MLP neurons of a small language model. Each row is named by its layer, matrix (down: output weights) and neuron, and shows model dimensions 176-271. Each number is 500 + 40 x the weight over its row's rms, rounded and kept within 0 to 999. Numbers have three digits each. A neuron's up and down rows have the sign that makes its largest values positive.
A block is one neuron, or neurons of one layer that tend to fire together. Before each block is what it responds to, as a language model described it from the Wikipedia text at the highest values.

Description: Paragraph-initial copula
L6.down278:481457512492497495467548508531512580496448505494485546540583515536501519441443522467460452466466484532558504511443481452550480518493418538539379516509462482487538446502391505487492470454523493604458475484538476464445458512539496535462444488563520560504531478515540547542544538441462509453

Description: Infinitive marker "to"
L2.down99:502503558523532480452427539491517466523581566440465598477534476543485480536461480542533490513596575487430483481544517500502541489462523424462540497494481486519427483453513548478546506600498533483415459531479482451531565521487483522473454438504466518503488505523486473462456500504488533540
L2.down268:592542486531475554505541524579480525522427506509517502459469522558447508538531511534511510504458579499524454487508482482435550460487532442580507549478559468487501529551515486434494479552491489520501479542467522548539544487558439485503481563518524498490445532482503493486497527490513471559
L2.down446:587444481472555439446531560499464492544480492555502463489495522495399458510465518428493521497527503477462450523494515505411465496502468481630476569542492454505390432577556506414516484489589514440493539519472534499489534468478496518461503510450499502515495491461445545495548487516520525513
L2.down759:624524550539566498408499533508541472555488474515587555483529479532441470524465535503468531409549449438545538407509441530517541456440502495518438486552504502487449462577488505501511498486528489423485545576470501471536492493531502489523550488526490433489577555444536550493427444510481527421

Description: Wiki heading closing marks
L5.down23:511529435500516519447469477476528540549535453481511609512522494520531555519479525461437502559514503556548427433430488468471475552465491499476507485438515465514427534563513558443414578499458417489518498444443432551549521548498464495495549491457514469525458481487506529558469417501543440514
L5.down223:521498495478466460502512518553509545501473460553455516552489537506560414479492493438534506546528496508492487498578481438489544484532519479477599516576475544443476526509495492532492533529434474567475535568514532542472498524486536457507531558566426453476398560515536526531569552467505495493
L5.down249:526507540482466544499520494504488529486439492566462598523531481468476431454511530543493525516510535567541532556421546493508483439499519544480537518464541471501534462457503465589553466433528515472514463487535473553571509448552486495513482523529539477520466516593527462510638512478576495508
L5.down263:416506544458517521449549511417522482583506472466500671539464506492492507452466489520489521528497518516470510529485534509476461525549517532468417483504513519524539467439449513480540487483489450494534494494517532518474516517539546454470477437505500447544419494467464509500529504456522487485
L5.down326:485523529531563502469447567462468525576480547449454509555452446406539540529474459562452546528479532545466509497503491506548498489535447451464475494564384507503446493524498493494550530454536478551526520454480536464517497513554447501453500546523510458525482467540468481581540482502509443454
L5.down333:479432476464480486529449392469545434546465496527528532459555453522502416542516540498516575537507529530549511531508452535468517522555503436501465509492401461536520529448479531528522537562479528481475519454484663497472519486504480482474496477509495532508458448508442531519477481483514510525
L5.down362:486474481479483460556503510493469548466432463499479509590511467550539475548497405457528492557530514548505564486539562395494415529557555537532552484477494409594498445467571551437543504492484547529495529522484501487519507460521515561563527516484517503464511451527497507574425604445518514504
L5.down388:437477492497488549524511449467489517515479461509508601470546469543537503487506513506466579547535463471503548499435486551453506516516518507456543494514476535510503552494499506558522510504511508472541501481436481471456532569419488492501437529451597502511431472522426472473466544484495523465
L5.down396:575484509439556548469550480493511472522469464480543519513503432561550521499480505491500489538479540526552527482466534447486498511547408527458547513487445461493493503563511511507500523491504556475440537519520511578444515497527502545568515502528514442554519562522501480534590527402519439480
L5.down479:435483499460432509478483459500491456515532516435546575447519491452465467542524501427492518504488546478462515508465525459489481504488538545500499382494499470511484530480473522517464506495543600489439534517494530443478478458448536516483460524543536499525446486423510540481542584538520509530
L5.down487:524500478485459507489546566390522464514520555448573586523412573509530441514475502550568466451524542469537487530538508524463442475476467547455439483593479476404504447515468511482517504517505459503511490483501489460469551451546556477500442513532545527506444425512460521475425485504538564500
L5.down674:554520557470553506504457466518464497460510501470456501508537519437447512479535453492482566446534480501409504478504472455487527489501495545486481532394537538538517524503522465511554490554508502484508515598518518492530477444458509504462523511462497490528463520474412493505514486477539483488
L5.down730:544556495455472402558540459457498509485421550497522497521517479521582464565569515463459469545469388475492444531561528498456476495515438465456519533422451443488539536529555463567474491497472501498478527519529465487534520477501562501486464503483486480563528526487510525491533446478520479458
L5.down785:518460493448531487440512506448620554541492427539500530552481443537494441563606494477555491500491425510444548567454578432462447524521552511435522510421489531535507564508499478475563477476480509498422541512497493505469439450524457503514503570497432462509546487452540427509462571495543498482
L5.down796:461570507492526454504510514492506491516455524479435544471499465479460501530446433505405426490471442541476440503557493534486506505470500550457495430514489485486499478419511513480483553522506459513504581467449578473495488559479517530434462516526492435531514562553517463476481601513392484524
L5.down806:422427469515500532542485484518499506530462439501536606550501494499462496544536499441466484548478513505517538475496519520468455468483478489549507475514483506501486514465454449478461514467462461461548466485479483512485521522488465470456544476512498529472541484461428463424493557493541531538

Description: Section heading closers
L6.down583:406551496484516543446460525451493467555498498461489553560536524523496460487481475495536469564523519540455442446495479508526503426471503497530461553493519535450583468484406491451473513463499487502431515462529502498522521512538481495462483540517440432497452500437520532428573496534451566539

Description: Section heading closers
L2.down91:556486450551550453487507536492569477421568486529522518441488482486550497473495510482499504448474468455467496537524495513431446541552592528532536579510509540498485480581495627434563435536491530509528481434538461482553522506454529457460544460496500466476511501440449417531548478519461520523
L2.down153:464506551437492582496454518471463510510477475533479569538541508478496542516556464529478503601509530450491503478528513536491566508489544416457482442470496472564483515507466493432507479514475486504444528538468511472485577508531398501504450510454524387514532436518449553512516488449518511514
L2.down205:494442508503461461477536529523547485522499478523458573583431486503458524490515585541504481515534588492514552577501527554533534498437500514489467502533467535481533444512432492450509556420515475493454489534494546511489482529511542471433531539507533489534436539436546439492478460568531520462
L2.down406:569483504535528594495489530527465497502466481500501476515557511477459486534463473464522583564535444481519530462506470503451466512528511469507521592466506526420568498440506519519544516560484571479440511526480459568548447493468525485495509543437500443494484525479501461536465491445585570469

Description: Verb after subject name
L5.down45:559538468484469574498500408553512520525538464476480558524479473531492479555523489513474557436412514515511514449524506497442483504469463532471498573477432596517495531502483487464480495523559503488467514465539480559514460537452499522491475499503540515396514527478535534505543510517539527529
L5.down53:482461488488432399507513529466499521449510525476526512480520554521496507441511480465498493490478421534532463493530529475458528497527536537479510447461408458471532497491503537495491540423544479548452437529445509481443502473503551528534486591534518538511520492470502503600533541505389492447
L5.down168:469483512452553490540565428506460495490543572562477500511498493516443495520516484475515467533532443500504482643460494496551558479512581524561465532462509478473496488467500553434496514440459470480467451481524474508458439501508484467509516537583475450517481491525493537475494440512501467390
L5.down174:574500465480587488488490498507521466518581545565482512509547476559472538531532486522489467503494454463510556488492519460479491573547441494493521388447487516485465474532509524563474455477573427518531538491540436479474527551528553551539491476502525495498484500471437530476641521575533437505
L5.down183:411475419525521446499462496468419469545551537493472608498495417489509542519515546500490491533505488562512508465525548522451517524434537428554498510525411495468466474482486448505515589547485561425441576512510515456471516509486509505496384502528545462556511509518543502504549504585464415473
L5.down211:523537499530416512500504418482533465474569518428481484527492493463483514465444547464460600465475541476490459495454477511489569544542540532474497462473493515501539548442446530460487502438489557533492578479498547536523545563520453446467521403495497517448491504495508452449501525469475506496
L5.down219:525539508497486579481541532449609461575450513468524503432480526532516471493546504422392489495436521501485529446451491513505498527494630525499503462513497507502504488461489456455433495499508473554534480501510479548453531454476481528500449545481531507498437466547480497549524537512513529450
L5.down261:485459507597525403486525488453506502560459471488470571523511459496524481562473477435551486509496514415546464479515489501432464460462502480448479539505479534485482459533543476556522585516403435536542418436428541480525491524540517527426507495556440490494534555481490535523568491443507553514
L5.down305:580466502513497500541504481552496501482534499459493448460537450508432518477528504463494487456517488462544508492487476456506509505502455539504532563532518509557530518580523525487498515511465452529505469503437506463552483504498525532468515505508444504536463543512563551416456443445485496450
L5.down359:488482450493508493462464483601481418452501474437469590484560496467478507536529439451501541472480564457542443468520508397505476474516517405476521437478495482522453535526513475549554483465502495465510465499463475494509530474470441541540472499546495453546486615452505560516527493475484452506
L5.down436:481495464565505522467425511511526564455546475494470515437510465505540482547519530533518466512504500555541551551470508488456491495541505480530459466505566531525514506445459553530423521610529520496466525577483503536481543567433508462494500514531495488547480436510465484521534494536485569521
L5.down560:416412493539534514452499549490499503490535490553472486492523513497474525538483514460518530508496547438569555497425546487490433442516456525519495470501517553458500484526513481491474461511526481459481454478546524476507538464502522610510531456480543540519487443513464446524522554472483514558
L5.down598:520516432521531394541438503541513479514487572464507441502464471507588531521519498577475515449508524545522458506460511530525504501520450496482450536513496507522433478495513482492583500456525518530450475446531521419514498485550460525486517500426495468521519560489470562529518557489414477488
L5.down600:505542475511469545478502524473570505507505509536533445495534506532460486576474466531446483480522535510495512489516501497555445493517509516502499522544560498503536549538500496449417450495523453522496536513530514503528494457566525469492496565490494506510471454440472479485500491559454538463
L5.down669:462467426505535502505557523510456502531487585489541526546501457483513530474545504538438489538484528525548440495514469507500509513456497582464510468462456503591479570507454496439513490502496522545481517528517470522438489509517523520488491502498478539467498471508466472568481485487466550424
L5.down805:488491475440510483508505522520578419508600569482519496441517456537503450537580536539518445532576518583556444529547513469430436419461458466522505477461415506530467492464508491495473468469521515474470459508433503494518495471409457464564484517546462489456500518431501450539495600513484463467